config.yaml
hidden_size: 384
num_attention_heads: 6
attn_scale: 0.125
init_std_qkv: 0.0149
init_std_up: 0.0149
init_std_down: 0.00372
learning_rate: 0.0105
beta1: 0.95
schedule: "wsd"
batch_tokens: 65536
train_tokens: 555700000
MLP neurons of a small language model. Each row is named by its layer, matrix (down: output weights) and neuron, and shows model dimensions 256-383. Each number is 128 + 24 x the weight over its row's rms, rounded and kept within 0 to 255. Numbers have three digits each.
A block is one neuron, or neurons of one layer that tend to fire together. After each block is what it responds to, as a language model described it from the Wikipedia text at the highest values.

L5.down86:174183097131138121140112081148091108133125139149143100109158143138146151128153157136149115095137078114113195094097121126126112103175116121113089135146140133093107108092112143117134124095135104126143129135146113143143170106120160132100141135081111107140139165178097116126144158147084167130107160163149165142185120130151149156105087122124152138141149124131105148113128133098128126164097
L5.down257:133133145093138152104126133094137108176149131071178099135136117133155147139100139100117150059117128129159135156098092138096090081130110142099109128088103120134134121138116141075125115154109154106101141094131108130152116133169164155113142163141136162132172142147132181123155143116139114121138120142119119135165117145122143095147118135143106056160108130145177140147111118172142135097124
L5.down390:128131133133134126110146144155144173134174145120156088158108115147137131120096120136089156071139101093123131102114100165120080149168117071121137095117135155120117084168130141127167125165111118160156138145154110094114112140154131123135103149161147153108126145106142109099115152140141115142083143114154089135115115132104121155129091167150083127137104116135125181183098119125102161121148
L5.down610:153137117169150110135136190135173160132092088099082066141086122103126116119155119132085126143108123119150152122149137098144126114143119140084133100099118149118111102123116116138118101147124108103110121099130146106080145090117156130101127160120159105078105107130108141157152132132128112148129144108108181095151120175117137153107128087147114120100141134109139133163140136156125156128120
L5.down1014:106137123088125130181142148081105192110125149120161081179114100049104131146136110088138119048138157102113135123143104111090095105155162153115151119149131111054127111136113112139166147126092127165139142141133099171108140166123077163136127143151123084156128143122140107098133121068163115112073189114189115108139159155135145110174128131117122124113125152119105130112153152051115135160128
L5.down1084:126151131162124112139102178124117120116134120143109095144093109127178096127093104105140160093117127112131136150158122128103078087114150127128158153106105149086115095141135093155121154106136118129132148140163148122109093118090101085143173203171160160120113114111120097072122128027132132172133141129156135133126091153131167141149110126113103106134164112135116149117136138072123124114150
L5.down1183:133075114087102065137176098124140170111140124155091122113144127144141112124147110122145145148141156147137117117132115139171122156110179111134178121127096146093161103107137119159127086166151088121110150117150134114082093173127133118164110071141088130142134082102116112137102173122142172103090162122092113142107131117131153170148103166118143159143108116130140151080139109171133149096089
L5.down1258:121144121136119128128155137111125127110132155105100122109161125162118137178127116162094106088102142164117119106154148142113124151121144115122132126095102097095139112161089086125152129147099135111096151096111114125098129092125161119129154105126149111126150132177142132134109137129119137148111078176138069165111150121112128157154141161126129154129113116061101132106127138166185142151130
Example-introducing words

L5.down27:099114137136146178124160138142144126130172110137136122109126149141130100086167124138119133082101152117170133103107111128150159097121144129127123121072137119121121150105127173122116154107106165141088115115131135128156088116152098120150154118139135136132087119151108130122087131113094148086184121155125123123123139130098134169070143117143138129118118104137133125162171103106160142171160
L5.down88:147122126102125167133122103104137107150079146161134106104138166149133120068128125130151147147103164141109130137115129154115079142106122136100126103129136145137097120117128170138128129119128160106151156098109095143139132115143111135085107129121146123115112166110125130165128144133169148117099157132142114110123152147141105109123117097131124144092169109148154134090079154142142122150114
L5.down175:162159148092128129156125102147159117150155097139133084120150112118193080118106104093120150152131103118134125140139090083135143107111138125115151116143135096160136147123119143091147112142142103148113138151152134134167126130125141133097121143126165138088154109117117105135109132121126131114172129131135158146161155088116115113108130109157103102116139113147147142147147117081124131198112
L5.down413:131158140113101165143146153157157126143170097129098141142099112125139117112140154156132137169104100131109118158119109110165115134114128115150148104118162067142145114121136128137155102133158163144133125132100158141150149146115131148142084128113121169140137140091134157155107124153154113104105135129131104123097140122124126149095084119146123121176132119114084108151159092150078099131105
L5.down723:118137110100174125165103121111157127106136125143112099130108119166174128123130123108112156140151075146132131148110141153117083136148110143096119067124132139135124115157136158136162125154135143113113152114147135123127116102127142099105126105118162114154141145126111113103118157170140123160140108113147117118141151092112116071095100114156073093131121114173170158155111070122065129133092
L5.down752:126151137137135163131103196128113121166115117122152112138113087155094130153132179117100115116119089158131106146139159096095106157128137101122137139073118110132140146121144129179119179136129149135105117130176103140157133086081149135120171132092125106154160153118128106126106141106151151129114097121095143107095123130153084123146150147099115162165120132141140141134134136099134163167134
L5.down1075:190150120115090135119129098180165131124152133129153120142072108146124106128126098129089100174118118111132140117149135158104155125171092116100108103119149123135133118180097141148140126152115131123142134118077148120134121105122157130108131135139152154100126124122093126127133126154082112175154131146140117142131142097125088110136140154131096112124135183136178167117078134129064147135119
L5.down1235:108130116133118120137147121151133174108122128092129164148161074140128131148088145082121134159116161112163140080119131128127210150143139092126147142173119142074113152129141142151118083114107149168131161152145150119119138162097102159160158145127120067118140122116122101158124122163165101143130091106197099170138117119125129175151135154107170136128152135126158176124149121133097182158108
Table cell boundaries

L2.down526:134086146147143146146125162116120125111066128131128133165114108146112161128121186138153134100078076099163159131144103142107139150169118135144098124105134098151079077139118141133053118101122116123110136089122100140149145137138126131149115103127111157138148119165145118152155153155096140156101155126133133092141142156149104123139132129183155151131135169132119149077160103150138103119132
Past participles after be

L2.down32:125175090118099111110169167129139134113155140108110119101153130157158165128106144127123135210096079135144089188134087140154130085150104103114134105097098096129145114159144122139110146095156145149090125154152126132118087123167121124131136109155140149118125094124131110117153149163156092174147136136164108117100140141152119113144104110090138085152119122138124079100123134130124135113139
Plural noun endings

L3.down6:165132172136129118144142153123155104115116134088101135092171142100156101127162101095135078099126079173107134171117102143126127103065155126124120121140079155166125157112118120119135129144119109108119120133106139137161077101141127169114134111160144137146123140105163126128118147111110183103148124159124112121130104135121092116123101098080153127167150092077077138133109126143116129127146
L3.down47:179115131157144135105152139129141116138158151144124140127103129090103103159123114098187123127139126130137136134164119138084135133153092116195153088105139147128114097096137101121109123107113086120107089138099114061157169106084158103103107095136105112091118125151096132119113135195175129104143110178105105139144137087108163112097116133106147138146138126133102131182135060164112097158117
L3.down275:122116085140114115091129169153154122071116104115139129112120149143123162159113121097133149126089120119115131193147107149148123105145082096109120107095128122128168144129095092156110163134130132157152137174098128150133128095125133130135119090133123143151112100109137167102162148146197069122123116124165130117129119157109104147128106125105172097144094147078161098141134127109082117095137
L3.down925:097130167123126154117137163129118087120109128138136150100148125134151155125130100131152151168134150127152118114146121141141130109130092149131120082085117134148147136121129141110139135125118110140117092102140121148110108083114126124150111127103158141128156139105138173089149164137130141133141132127105073134122143134173148096127149125134178137121120122107093086148160089116162125092141
L3.down1119:192132092130157123139170110093163118106168142125159101113121119095107085124112125135081127108069118164059144156123109115184123137139108141105113137157128116124075141144154136147170124127118102110081118114085086099141135112132152129131108117140097151108125115126117139111096117113126096148128148133154106097108106093107153130139128098130160142131154124111159114108112156145083122157072
L3.down1124:103173139145139134153143128136161116102174124134144137089128122104121091134126127158125138081125139121115090117153119136114152107159144121125112107112158168123136114143154114086124119141152158133151133163118092118122149101114133142114121146131141131150124113098138124164182078117161152098114157125079130117159173120123173148139093186102159157144095123107130146145061116113133140125107
L3.down1238:096077124180120124109145114169120124100142142108145152120140107095136083135102120145122098153102121129135152142144147142169110123114123106162130096105101159141145117160141115125063157171111118128126141138133118163135095138136131091107135134121148099150141118153136139105146133140098171135121131134133095141117124168125166121114065121107110173163100120133146137190134115170159126159119
L3.down1410:138114132098143128073119139118127128119177096082138158118141122114189128185143149169107156146087105134146154115095086112139128098178092140123076090134141155120154124138156103088107122142128118139116133140105132103142159109110157118138107130098162164121103091113089151090175167100123132115129150121117134152142139166118131105122096141155153129105116154136139136146123105113119134145128
Plural noun endings

L5.down44:117089145107165140121123138137157096136123153090132097152139128152117136160124174156121148130151090100138171147142098090083118102081123118110109167130135147121103128153118145123125039102106124115114108085109138119128113141145091134139139146130104146130143156147102126170158160101116149160150101145119114116106166109129129079109163148171118118126158105154130094123147149100130144130104
L5.down368:106076120102124062149177146103113156138163146152151123142150119160118191158123127149097154067143110136103144165124154160108120157113094103134137108107107124119110149142133140151162138133106139128150146136108133137155133131091152114127146151082144123143145131131150120110110153131119141132116102121138106134103170102128126122089123138166128106157132116119151177123116163088107112135105
L5.down497:130131122133131163074108125157085207097098141096079141143156124144164107157138121124150101146130137126115170104148112128152159126151107094144112093079078118099178139113133135139096189117148141110177127140186153142128089158113156118112151087122158125122143121120158083115134109139144090156130132109131153147169122160143126127170106170129155108136134120119089135125132137092118143122141
L5.down573:117102124116123138120121129131093113118158159129140153103083166125107109152150160157171148155091107129123147173142108126169136123103089180148129118127122176132109123140128121110126126101129118120142134159108132122123141076083149114136073110096159143103129122116147109159159142127122110112118115109079152161150119138137163154145098138100139107165116139150156126142125135144114104143152
L5.down618:097119134153150102113162145121127133126133121116180130111110124132156107155123131138127105139122150108153133141137116130166152164134144158136096136163105117122141109197164114091126150081116123156177142149128112118133103121123115123105088145142150127149160160141133147121151115111129134128122173068104119160122114112128098110158131199153116157155091123175153059120128105117158128140090
L5.down662:113162118118123157121133115123101089145109186129139131151125098106113101149103140120142113139105144102112155136101152115135120124130135104116116163163119178125114158155150099124113109140131141179158135110118141158140114133120134164093164078061141133131141149095156142148146127138117167111107144197098146147142164145121113148154126157119107112134133139125146145182100135141138126134142
L5.down885:134116172115099152059144149091146114174126149125101149149128147075136141109154158135140119132095127171140138148104104120192133110146090133080139112083099153161143146108101155148160130093104095120164107083126109149125104147151123116182166100140114121112162083093151094116106115144110141135126105122143139106099114132107148106159077092137112117151142170126129161130090155133103123099129
L5.down930:152161147113130139107134091114139148166142103106137170159145127105148104118142106135098150128136146112101149080125119132122125134103124111148097155155099109141115122132128137144134138122122154155102135160152121183090175119129146141139109101119144123136133203119105118128141119141080119152139166115092112199149105159134147184134102141105138167141134136157105163122178074129165099095137
Plural noun endings

L3.down191:139132073131107131126097142077134130175154178111117075104109140077144123185117152114149146109140138089130151118162137111146155116165129119135132089139140118118117151091160145138075161107118142120131131154107141126134081171132128127102147138120147125087132128123135139131128147069143126089127155126154118143104084104137102100130134134121114124119115150085162098123093139119140143122141
L3.down303:116120173141140157133133152111090090121098113091085124139151189081131148152128106139131150104136138094148144139143112096114132118098110091100133146162101167124132107132177131135110137144145092122141124151137075126131124092100135140135121135133152148121121109149135142129119182098114047127133104109142137089164132121102115125177127138149149091098129124142133139145143113119098132140132
L3.down1055:153116089124176105088101165163096119120147142134113114096125121102137131122152132092123087151087119141145136131123174152116138091176137119147128131184100129118139116107122117059134126072165128130134118133132121176110122133136101151117089127133109088116161139121135105133142130160074150066128147117129135118115122128101125142121108148107119158135132144076147139100117140140152128156143
L3.down1120:146136130181108124124134120108127108113152116142106129122157142098164145129128142142091126099127119113123113081121120128101158166095149131122162114102148125163139136123152182140130174121133150119127146115114118158129137150120119203085128112156090120097116154143121066127148105125129121104161152116153177169140132122096148158140123151152125139156148173064149066135126151137083110132147
L3.down1313:135119130117157133081158120131126185151111146104105143095130145174144148118163133089085126137121114114127107125127099110110131181164172118151197113164108127105143084114117095141142078153123112122122117116117145144167182134134113082109138160146168131118103077108136129150159143123095129061131120095124080099131175113129094153116111132173098144168109139143120125088148120067120171128165
L3.down1391:117145146097145132121160158084134130116126089098111130121139176125145195151139160088150152062123108119131153139133062129103132152105175162100138099130141135112132111156115109153124104138125103132144112124106117091119098090136150119127062158090131134119113115157125137109093084094126091120167130118112170116136117100116175121103124135120151100142118111140123115128161111154080131142125
L3.down1396:145125144133111115102162125131158141163111135156141146126105155128090133068127116126097127119147170148166156160141131108126140117140091109137171123155095118127115128122133165114132154121149149106110133151121154105107095132149146156137085090139118097159122122135089085122160146086121110096133145088096160142158148131159166090136132115118121167112125139127106125140121128143129111117132
L3.down1515:143135136075092132109102115165155125151145099121095144137079145122130137128145128124112142171159132127137152119083158119115136127148143157136111135172117135121151118125125141153126083087122150149130172118131144174142155139135170059186158137172142127156135119147106120094097158137130148122132181101131165127132154142158138111138173161170108122142119158133144145079145175100101135105122
Final table row cells

L3.down127:146094144112140086115124139097182137110128105203150088181135133092152079127113119177109127145125161150095126122107159165152103113153109130143132089120119097130088083135106126133139127109146129091118120122133184123143147124137143149172143102141171166108139113116121116116134118139132113155123150135136151122161148113134124108137135116162127130125115123151152195143135148117131131106150
L3.down550:123110163088075141130118149129101167108123099121107140136147102129109146145129118121115134131105098113127137169105112157149107077139168132136140127125157119118141152160102123107169141125150085124175110128155133136085147121123124116105129131139158123145097154137120124121089083162168140134107130153082157133115101083134130139076136158079166092199148108133105104115161095148140101151142
L3.down633:141103133134175101107118156100155118121118127155122111158129142092095111114138125169163085202175124161130124157156130149115178129152118141126125078144103124119170099132110109154145115098170157149116135150173149139103094108110111143167120125123120137124118123166154113095149101126151075136131126120150146122076134144143126132115101124078149120159112125127146167129124151135135116131130
L3.down900:179177123147152084150144113138153078165134124139096120158119117141077115133164147152167119115108126125105107131123129077158132130137148112139133088153094143112177156138137128098155152115120132142130113158104137118096112168137106168165143114114087196149072097127113136146142130170116152149122125148128122144116114095121138187180123082111116134111115125143141123105139128115112162100135
L3.down998:139064135162179113168082148127117182128155138167154108140165145093104128119140140123148097087158090106135133133135141132188103086134075131113144107138102162081132110064149124141183132153125104102131170150122153154115150110069099153111139136098127156152099102103131116145133109148161104103187176117115139135150136143119121128112158111094092142105151132159109179152150143128130125133127
L3.down1036:133149202111119154115111132113167113135129109135085093099139141121170132142184153137150161068157086105125136152108120115136158103143087158135129102145124141168106104113139112080076124130111150084122092116117111105198101103125108130117123112117100112158138100111129146125096121120153130109124161123135157124113098107119120103095070093111085094129138107133170104111106110030079123127139
L3.down1240:145194132107083152114142137161155125119148142125116144103098118180124121119129103144173147174149100131123089139089110156133089145106120094131118113102170137147117124127087088117103130158125132149126125161165111109107118169122104154133142148126131151146107096106122118101148096154134110148105071133105147138095147104079111128094119138130139116094143121136128119136120108140146106117106
L3.down1394:166133149135130151154106117088177119142157106113117079152112166164122157121140152163133102071135122125126152148124110135134161142144097149094122161150104141135155092159129144100133112123097136101080124116097139118171128151139077164122144141127117151187117132126106117108075128160134105133152145101132094150119095121120133141126083150115138128116122122161153125173133112146135124130095
List-continuation connectives

L2.down515:087066158100115120105115127094109139152100156101104131116114142121114103097106160137188088148150116125152137124139151126108096095125105165138111135161120146120107131143129102116141138129099133153149125152126073165135144138172137160125120155109158132060124142186147130126106153101126130110080133145128109130124111159099116109125127139141126157130141139127077109109089163113137146133127
List-final "and"

L3.down78:146144136157128126144172146074151122112071143117156130149168174078147175139168164175135170136098146125156103145094148133143095135165194141157157137102186130118152110139143114147071162133155076128169116159148129090149131143132143128129107159125139146139172087121155138133175112123097125152102117111109116113105153110098104110140144115115160118134138136108157142141140101137110145162128
L3.down154:156119130136140147133104162130110171162134136111111121135095134063133126103141129127112089097089130121131101142119114145131148110097109134157125133096140096126121116151142154119123106106106141136153126134104146108133120126138142136126119151104091141132116130110123108113133138139122157091171095103099105150163176125129143129151096135105178156151126113127154160151103088129098086137135
L3.down655:173179163120117093182128116148154121164109174106129143123132139117128134133121137148127108117104161154065153127112078115098122132119128109107104109119133115165121170158069141175144098134176136108129113118188143109148146137114086146128139149137127134089151106142118156119141120134101137105129141095143152099083128155158158109154088116145126126130125174138102135134130141102068148124098
L3.down737:122174166131123135103162141132117091121111120143111140143126096138143144154155135180131131159094121129128086120122081169100125115137116111125157155108155161156131094141124138104054137116120150130166114104154124117122112132184165184109116163126116137108166105138112184158124158120149135091136098107087139098134172127092138124147102119085168140129088168103151161102129115136150128158103
L3.down1202:169092132121132098166173145145165106089113116175143105126151134118160140112139151127117106154142132173126177133154127134114094171164131132138145134134086164121142079098157118140082108122128110116125139112121111193153114098147133096119110098138157135099116104142105165128144152154147106097089131117093119128138182115107146107178121122127111147135135136175121139125072127132154137137148
L3.down1203:125170160139142112112138120107113132153144130157129143140112105113117170133087149146083149153113141132142157156083155087123134100125111135079108153129158140141123137133141140156094188105130103151092129086116071134173121080149124133115098117169157109102137165157107160146117153165113129085139124139135130130150151094129143115142134113127140111097146113144128142114119093138165135111147
L3.down1263:137146096109113152111136099140100141130096133098129128094124098118156101143124134168116126170112168113107112120083097122113092146103118175160106142101133155107122135091146107136137159104119141138121128127175140073148163106090152111178095160143108151101122092112094126135139096137154176146149172148149100126132098120114094125137133166141135176150125157117156123124167098134107140137123
L3.down1291:087130137138121106124119147144074120103108120098078159092123100105085159137152103125178085143088130107127168168107109135120106144084110146148120132083142185164159135107132145128113093148135103137128131116171121170143096106108141132137145143157115189141145118163115107117111125126132096101155130132131133132108109137095149128133087156109180158148146165148154125090170145171154161125125
Verb chain after subject

L2.down1151:115119104152097137146101132097144122122103127127122123147126170137131166134099157112172150121122155136116179144087162084126088143125096139152157107149161126112181090136165153132124147144152104132134144145128113138123211112128088135149124125132152129151135107144127116149158146129098100107130135140154165088157137152125104133159099102111127151100107101094120094118089156123115164115087
Wide table row ends

L3.down137:150187131129099112139144132129153151124095167108132117115134154133184116138149138145135129066149125131140140129114135124156132142131089120176117128117107110152157102161124121128127167160076118180145075094100112126163119169140103151118118100147143157137104137104133121124113099108123087167132159120167113065118154132123144179110112106106109115152116117123109121133153116181140112131156
L3.down244:142138143087112150135153085140126152128168130158123171097144151163173084141130117115111143130114129100105162119131160095090186126125107125154126109134099121120126120056123139105128145154134140151154141173125103177116117132123129140094118158151132125139163122140132107136106170146113115097127140168133181161161112113122142185072140139117096111106126164115127101134118130153128098140145
L3.down343:088143102133104169141159139130148155092131158141125188118124170150155135103153129056169111119106128088158120150119103124149143103107126125152157121087129121149144113131155165117141129150156147124169133129096141153151144092141145124153158098131112123097131127145166131143119115122139159139121122140130110119127117116083125086145115095136117109133110134104170138104136149118143131171112
L3.down352:111129152099138177121140083102150192131135142176130120099113160166150124137111109098099124063134149061164157129129133120098166090162118124136146122119105111104096097112103107093139143123122095093160114146120142195167107128133108145093110126136109102084095167121128120113136170134137119095130146120124119128167139118170166176106112111091077152141128171110112126124177100169168109100078
L3.down585:101110095110131114112096111166158112145162123116123138127120175127159113110143168132085137170140107092131115086096133125143142098083154167129154097095134106145121157145158134116143140123084138079138145144082130143118136158114116175118166085098191128141107098101139134151146122122122192173142097177163163116115137115117138123116087159154112190125125089149107147131121134128106113162125
L3.down586:120120133113135105153133126148163072127108145151105138113141151137138128108123129126122150139155117103106092134129159118141109096149079123096121123109128127109139151131099137130099115129151119138132104171123147145101152118164097117163138065141170138137149119128095120164143148128110129122125094115093131147192159097124168130168126109124169152134111116079138111119121142154150111182142
L3.down895:151115124085115124185119084142144092125150087158143122127131171162149102156097159116133124160095109108155108165138168132121130107148128113172137137212126118093142123087113140071147165123142099067126127136122132150136152116144122112103099128124120099094142114145147169128085102133139095100105146142154193150135100106129109152125112136108148106112119110111123098129118168184152092132122
L3.down1163:122118123115092087153155119107173086143119130148147138101099170131130121094113137128117127093083161118157114146129131096110134100161099108124137138106162131148136125124114110148163119123131138125127147184109134137137159148123084131143149073073124098147140137117114132147126146084114169131113102156108178130160175138142109144133093100122102126136212117117120099154127133141121135104175
Word-ending suffix pieces

L2.down69:142140142147129095112153139169141093110079117139151121128096110129135160110117111119131123204087109133111119121124162102112129115127105146112063100128123135143150144146108073121175134128146163117123129099121126144128136096187131151145137119126126133102110138129125163115142112145102141119151138126145121148143114145138120126186151131055126114167129146131065105139119123168194123108142
Verb-completing suffixes and particles

L5.down179:143171156120116118159147085138145105141147104174141085110158131133131150164096125117085117157085136166157128136091163107124100085115106143104131148140154172116133140109125121145145122157122131154151098135132072179093122152152117138121111119157075137158149117116115143092132126124134111135109136155135082127120117086102118176119132133119136137133151135118136116128105165154124122142112
L5.down554:139144173113171113148107167129137079081142136148109152162110094107121152145111128157068138118147144155135122162122121136134080126136102150127091155123140130149099129124106151147149144114107094088147101149117097203111152174106132089134138105098109116140097118129148115140139130130132097126121074100098100125158115147109123104135109131137112110096135153153162101122127139155161111111124
L5.down709:136103165122119149123129157110114148131153066134142101089148141125123156124095154102125140110129114093141161139097173130134123126112130154078145152139161101117101143061157111120122159108119145131116127079148098125110102145164089141121155100146141143127173176111099096105142132109100122132169141128120114111153142151122123137138131097158128079126172128077068054153149148150125134134176
L5.down1117:146104164167113097135157134145136137108123167146101084201149161062115137175121112136145083145115161121091141109146173123108116149130091155116131142114138115125129185158158097142144125134103129161127113085116140146119101141106148101114100154097134134134166150098073139099144128131128132115107181155138115118113171175104102107155084128135122091155129124121154141126149121155125138131130
L5.down1208:112113133171112089115136119139147113110112143138096144139129120080151183128116136130166101069098107146106167104153116127112111129148138137141122101119113109120106139073180158163088119145163152142147118114132106097115110125134139164149138134172134158123149116147152100103125158140112095147080093172120131126091134117129118091142124093108099078137130143151129102125092126143156143161100
L5.down1264:152131156112092127108107135145139101137128140123129088156143101142088117124154096149121096145107150156127129133089095133103102167143135164164127135101165160166090135148139087118128103134138130096124170110099095150127124107119114181110096139096138130111141151112126113159134160130129128102097126112097134102056128112098107085144174119140130136087157099129148139083139169080157147168132
L5.down1359:119130101140137122116136126156174114149160112158144082085128101159149114131120136151177128158113143085143150128120118183149137135161139150154175144132106159101167105110159170103059125120148123138150148089119101123154154112125122116107079108089146074117157150110156111139155129138151130144141157154081114153133137079110113189145100180158160135146096136137111115133119122053090159145109
L5.down1391:093080174139144112107116109143154132115143143162124116140070118109165143148128128141138128150103183132122112125137104139142111167135139175128073099129149125153092131111147095128100117110172133092122097127125126131072086127132132137153103102109129124159141153128099154087138155133129163148100139177104146104104145144117146157154139159142123092161142150124126099146161146128119114126132
Passive past participles